config = dict(
    d_model=512,
    n_head=6,
    head_dim=128,
    norm_place='pre',
    positions='rope',
    rope_base=500000.0,
    attn_scale=0.0884,
    parallel_block=False,
    init='normal',
    init_std_qkv=0.0247,
    init_std_down=0.0,
    optimizer='adam_variant',
    lr_mult_o=1.29,
    grad_clip=2.0,
)
MLP neurons of a small language model. Each row is named by its layer, matrix (gate and up: input weights; down: output weights) and neuron, and shows model dimensions 112-367. Each number is 128 + 24 x the weight over its row's rms, rounded and kept within 0 to 255. Numbers have three digits each. A neuron's up and down rows have the sign that makes its largest values positive.
After each neuron's rows, "fires in" lists the words (lower case) most often at its 100 highest values on Wikipedia text that the model never trained on.

L2.gate1373:145129131123134105130107100148126108174119080139109169161106099088161122139146118126110135082108128103140102138110143097132103154128159120144109129150146122144102095113149158137133137136100146138164165120115134155090151125080146157174120106126130151103180131141073112114126104104145154127143106106131120071104135119115112128113119089145154120135125071091137137119121142165173108117116112101137080118140101116124103127120174108103141124115148109110106149114131172127138125103141091117177129149121127137124127181089175144092170151141111133116112136138128085145101145112148139115141124124135115136113139152127159110052139111137143133109135109105145173167139146144106131117104156149131125156130122136124106146128169147094069106156105135112121182143114086188130133135130178
L2.up1373:132061170131128134146135152118140124170131091112142116104132114095108125139130132115147154113087166113149131129148101087154134176135081160102099103103090124140150093116130119138123121086164134117124110119116075115110140132121120183144127126110119145111120152183088131149143094149132140148129144108169122121093129142133118108094128120101137154137154101082112132127073155086170117139135137131113100105126108115076111161159153073106171151087120130104138109150136128158090109126142089141145125120140156147133136145113145154135173154149153118151126129099144122134111104135149124137158147108123065148145128143146149115109143124139115133140140125110150111139126087145105118145124162089127129182111142146126136143119148139118092103167136135169132161127146142105123131115126191
L2.down1373:149139119123145113140120105132125149142142107150117160152100111123173100145135122118093144099111121090117097114078134107110102110130173107167152158168143125140123145127127138116138138147097144146176157116132118155088131128093144133149110129156106138129186106124108137091117116118139147134144109118104111074134144133108136122174105132107112118136106113131108129109154118173109122134115094123143128134117114128155070086097170150124115118132141130126104154113121151084150149114142108142177142145096077138119146137093177133124110135115112109083099140137109104131104132114126138123110132145151162141107105156121127133074135121123156128104155130132133171150142138152103140118113132134147139140124105096120134155141122129098143110118114154093123135151089108155142129128167113
fires in: "tv", "df", "nba", "hockey", "fm", "sports"

L7.gate1977:112134167121138130074119165140126133161138110124136108138115184113143147085141114107168118155125145163125158164105139131123148106094112222130145104102124135084156107162117126133078108096125116126135108125132142108119128156113133106089120102120127108142148130125110150145137150112120117112150169141147158130112128153128102110116135095136095109111128119138136154141132120142137118158106158128130133116162139135140109125143158138160100143142088080106146127100159137116135141150119130107115126112067188129134109082103086137100122116096162159084142134156114101135191112117134098140114132152128092152099130071090122093142154117124105110116147143146147109130142143154118123156129149125129137116104150148144117118135154103134131135105132153153108124112102142116152141118139121
L7.up1977:122126100125093144137105139093102122130099131122149139063144131105174128127113135108133133098163129117140126089136088120144156196113149100107144148124112118163153126112123068124143139081170141162130164123116143123095150115151071113153160128148093115110183147129170106151135130136117107125088113131119139139089138094134132136113127152117112087142135119130127143147144124113108133117114145151130145179130123113144140115126133149127133170122137124131126111136115091115115106162134085108141156106137156180146154097079172142155120151140139150159148165132123114119116152171186160118141101112117112094135137121108157147131100146185137136163078121121141104137148123102101108122164109134129133119123156128110061103104122072148136120135107162138100121093187103091136143186163194
L7.down1977:113138050097128163151150090179096117116158099118112137126090127152141140132107147076094117133149153156164106087122168126142144099108136160107150135152096137137107144125152125132120161132151149115113148124100139142107131136118103097157117084113128144139126109142176142114096090154158119120137136142106174156117110093162128069125102197140087165129153120149163115137114122123115103142142106122140129173135117109132152138181113136127095162125121103118155112127171145143189146132148126194189122153139123140122137142108148140100094141130115127116177135095143142136103115132159114163145116098165130125150128121090160097133108134165153117143106103096166148083116127105130146132133132146142143088184153188119149101112129119156124140097121161151129142125165110140137114183130132
fires in: "with", "age", "for", "star"

L7.gate1587:103096127156091103131126097156144131183079132133125150104129155152115175092108145136112152097114106121173089089118123111096107094129123102130127125135130129078085152136106148132145087110115133153136111155120134105121124124157080104121136104106115118135121140126092125116082104112155194165145123117070116125161113070107163156116142105138099133131105126130145142121103132129118082126134094126129098107083105122104106172139101181126129120144108143093127134126164080165146117157121134110139142129105130141112130137101142144128154103141167135114150138099161135135063137106126131141199146104084135144109157095106144119097109123110135134133093122139116131137119158106118119110088132114163114181188142141079120157128111136122173157138136124157140138133180163150177152161177124
L7.up1587:128137156114113193124104101147114161123150136119119133111098147142140144132130107117142152102124121109098146118120118129114135121119112117097131164131119110105121119160075105106141100088071140145113152140148145120127196158125162138112145130117161146103188109119124123173141109121156137125134120119175127162093110123105137150121125127130116141108111200128089122146142109108132139115127141118148135132132111098122081159110131156131111124143136108105138116123135133071149134179091149139106069157146109116129128107155125161141126155176100145115207144100142123151138118121146140180139130117140143074145138154142092147147133156125119122134163150139147111147155145165160149091168144142095102137116120142088137121123111081091142161172110089126125147166122112139136139152144137
L7.down1587:082125116130146151125111123151112127128122116124080162166119150130151162105140098158145112110137100098161167160151127161154160117130123165140112125099157121138144148157176159126135118094116132129147120160090154100106132139135162114163130098129119137092130122133084124113119115178118107126132098155107095116157104096090108126163093134142087088124092148153139098152109144146119120126125094105144134139121094151084125143135101147142125138148142076186086177122139138150162100114137100140136149115127041126138156196122128122109118105099183145138118124138107130148094152118162092143139127152162152176155119132129187121087096106142140142082122108165152139107143146080115114141117177127127150155158095147154112153101095150149134093140137148137137113122181113143171154125161086
fires in: "with", "have", "having", "has"

L2.gate1248:124150119149089101163084135135095126162141119146141084153156122162098161109116144141136115137170094101152112099120098159116158142129160130142106133140186137084114153159112141094136160107131115145129163128106090155137129096150140145140108097165128179100146163137084126119122098139147100127107113103166144143118122141148138135130128176140132167109163084053127137125142124093129108096113106122144119109158151151161104148145139141172105127137132090149123151102100178147126120129132124145184140104153145130133109115106139149123152125152110126137126118121145121153121123065169135143162108120107086143138137133148111065083120130116115119131134126129132146123112118141124136100100162123144159110144123128047104121109161153105130172151130104094118158105100136120122144148121174
L2.up1248:103150130123140098137113094139130122152105151095119111106132122121111121150144172157117138118117100140085124115114104112125157111155129138110129098173113141125136184119138103148139131131141092132176160175156111126134140108098166066146085121109094153145125081156102160115113123151156109118144145135137133121132120124126126091144131137113142130127169122120094127094126158135145086135115134117123119161131142156168073140118164125144161120151113112128144150115138130137102112097114127133130117116135117146116106094083112111128155116140103135144086127140124078174154101096167118104120107138131085146088101122153120113152118141138106131130109106106121144162132111141109108079136095094158141135127114112131103159147158182151140121117118133135136164120099131140122106126125145
L2.down1248:107142081148116139124098147152148082148132117149137090131116114140120163148082181142118136111076147066148095109118129142127132127166131151106162122171162088143085185147064104125077130137115131134177160180154094111118135103098166143163125146127107186111144124136105152120122145124161141100138132153123130141161202082125144122129118151112121170142171073079124127127125092132127095145112153123167125161108138102171108096122171129149136137152123144098116128095134106121128115113077151142156157142119109154119123128107118149086125098121112120106106134124141066181139118134144141166130148117120121171152155117121114149146108142122131104114129140117129151123168120126085149098146114118136166134163144079097131138169119157119120141172105162156135139110109142133096164157116138
fires in: "football", "basketball", "nba", "software", "hockey", "portfolio"

L2.gate2009:138149184116101104111158127131118117160103077164130155143093139145097117133101165152103139070091115111128101106082115089110146140130126138125141126132188092080136126112154114142108144142103131114146155149160150106202137127161146123090123107132122166133161108112071154198139089147088095140052151109127129123140132135116131120118142158118125152115166117092122162138148111130100116131080138086079111102121125141125164106144164139140153096107131119140136112077098066115078127155118114141136092126124142158148114120152135141138149129152149178139119150131126131098167146093119150160108127134129083143177117121160119072091120128143134090134121118122136110120140104152126143097146177132139106106138119119096125103111122154144113131126131147140134145136090103146143107154113144
L2.up2009:112127126127121117171139142164180166135098113119159156117119087118109123133149123171091158105122139075144093158119159158151124116149132141103123116164124089071065174142114137137160168100104123104142131132098086113122101094075147145122144134148064153150118127155116131111151110142141119105121120116113118077151138156092187124112122124166137123152156105111122124119122154140107068108144147131112184168112131103140120092114167125099152122163111090110131114159122124153107123107125130136152152123145135135141140123142144155112134114158143088125122120111110113105164091150125153073135126081113106143122158156156134124107120135137168087117118135115137137139057115172134129087109106121148145145156132080131065168139109145131141120103131106116134110142157104122119106110107153
L2.down2009:109115117121098110139129152118142131142137105158134135081116120121110113104089138152085135088076140072134105121106148137145164106129154145121162140181142088111091188141129122134137121114117110083144169147123131118145138130115175150134153114150037145178165136143131117158167124145119139092129128116117116085141148119092157091114104112124126126134130123091124149115128123121117112111131134126094158192134133131189140060132179119139162153146117098149128153082131120114116126127098131144159138143152102171112113132122158133107172121135131101106141117128124170140157124124134149138084166138125127165148152111162113139124140156150130090105097105123138109129103147148098121089138146112141135138134128076138113131189126168151113171147104121113104103144122083130103130134128136
fires in: "football", "sports", "basketball", "playing", "teeth", "hockey"

L7.gate1484:126160107163163145112094121111164181131137131054170118140127137192094098133132063148131107124175105179138121161080153093139132120172148115100132093117109120074123101144122112116080118096141155080130127132104120139117132131112160152075126128130116129124135105117132183159146113152089177152109167164156147115093091105143114158113108117125090118167169124128090152139116120138127113160148113128109120151153133090140135108165132132114124120120148144110148128143097161116131115128107119120112124094098153168152102107101107120089103155162131184123157102128182137117117092109103126145115120111162104132145099121079136097131105168130113163116080155131117140165113121151107138128113156122132132118096187143126129121149118130134123121112115108143087116103131157156128105139131146
L7.up1484:126106083103076088147121117153104091150099144145144128115143140111139157125138146149102153124116121136121123134123121129096126128115121141110112047094159177147133119169117151087086134129137192144153107116109130117096122113112128134135092104128126179141132107195136124128090098091100124116115113158125131124141162148094131146139118140125167144126079142099118109128103160096155137123129158140126082117177143144084133150071145128160142087100116147108118137132125124111131156163184107120165138111110112152097122098113131138138147159104104135111122159123132085147131131112111105176123143110133194150137142153129186168112167126120127073116126173178135136119128131123126184131096114087125118135162068136167141096153142142107079104122116157109117084122138130061137133094129101
L7.down1484:074130096111099131127096156164115102145105120153158128102129137165125170120114145134105179102097124127179155134119126157114156112128112120122135110111143156122091146142136120140135094115099160120113150103086137129103118114128116157084112097120083147150156078199142157124138125090114140149104146180141096100114084108150101165158126129163109148164071145079102117140123123131178152110139132106117073109111087130054095138110094164088103109125112117142100080136160129111117129149126126117139132137106109157126083130106127158109120133127088154120129143110179135138130083121117158152112121119116110092107123124098153111098160132164106116156136097176116123129112164137116123157115104108136137128146101130179156145108116079165117121135158124126120140101082125109110155136129130
fires in: "with", "while", "despite"

L7.gate278:045145110118121143125124084152130119151160161102121149161132107149129155118130148118144156121099139159123089132111117142093151125072123152112154111119087116149151120120156083086129150127100161138100144134103132145140162153113096128086136138151148170127175134136135132132143118159174156123110102141177093118119182102135108102158139096161125113140115131133092117137138137073096153140146124091112125165156107128083094137129147100190079105112078118109140131107137124133164102110152147116084138138120151135102141085151119135164128112136126145092111096112179133122057096151188115180166117135149144100114135108097134140127121131090122126128160123117147092101121151123122108087100149170144100180122120138136106131120188151125129104135112161121133087112159146137155128108148113
L7.up278:113130091103139133136100129165126135157154152124165107129096132170123142141135113144119126121155085132118078098107146190132146143093148141089122111163114164113135153132127120136109163135121141108145093164095155154111150108155141127138112130094117139131148147144178114128121093125151151134146109123147140142157133086125117166129128132142130171117078115190106145138126104116126129086151122122102123163146118116155128158127154110153124135095133112133120147111160153103151118117138155167137123113104102129136122151142124110154121108116097142130146128139142125141082085142149119125128080153197146121143112130123147170134127145122114068156117113094137143148100137075141126115158119136159120124180100144117140150122111113136125128170084096114156090131146164106120157157161132
L7.down278:117112098148129097150088122129122145133119145154143148138098118152162120108126096088106137109149090097143123112145127125134124160111100137100083125158129134120112159138145151154141116126152161117166109134116171114147137068127133119150125113094140104136101117174127129088090154130108112144118084140118124109123108090101144208158118150105126146127137081143125153105161160127123127104109123135121141101097142111156147146140136152114121148100178112133056130143121090135136132166093152133150130111081109147117087117111134167114113161120135150141121111123132143184125132135109154124141155122167115141148080133136140116097127114160091136159109153122104142103114138083139160151128111107139083116188093119126133113080134118135144130144105136132126146139181146124109138206129114
fires in: "with", "result", "role", "contained"

L7.gate739:151089155141140137144096133126120181126148123110117170155135123113162098153111148125129139084104126129121099113127112114098141120097143149119116154130089124084167119123123103108126122155155127131165099127072126135103128102108122145077154152162129143124144155130121139093073108108113113136133112091159108106158130120130110158140112121131170115165142100120128131138133168107101107135179108129153139078149127162131131158125165141145127112126136139139112139143115098115110108166096146116126112127120135150099073131115084112122097131124131108145138088142149127138119117143114114163183131140164131163107152143074140121071082120126140138100118076098148114142147135126137141185146126093154114164086146190078161084104168115130150110096122151128091091142146132166131073125186147
L7.up739:144124135116125134159113153145110156127140130108127175127140103139145119117164134095103105109154121079131081140129101125117139114128113148121086136124133128138167106128061091177135161169113165144107113169121132104118172149160136150130110114105069154110154098091128184142124085148150123106089122125114133162135123129118167187138144150112149149131119159133106157128092146080155164139128137124171159138167084109137111132049122194142091139162151124154102146123129104129122176169110144076135118075127118120124158107146080150089118134115163113090098139135145059155121146167124078112116119129168111120144097124140195137110100113148085123106149097108164153162109107101122166108152137139159135139118137150102155118120097091139136113117109122116104139141117099132154106140139122
L7.down739:119144106099126154127108093120119116149126146083100115110134098122160126109132094089109128156132120117132164119111126155120130125144092100100124148154133130129134135120139138144111136117091163116122126172147162089137167121133115148124151112092104145114152103186132172153143078116171107118123103164102137140106099129130162170150110128110103236130091162136148155117082147098146171123137143128144131168127090140123088126090148148132070100141129085144104141119123099118101135152149087104135080136077106143130148145141138155087143140127139108114124149136120093155120123119124138098132139107121128145149070129161158170123105147172144156132160113147115127103105154115161110076107130145093126085148152113170176131135097122107153111153139134108170149124107131115156165150099130
fires in: "with", "that"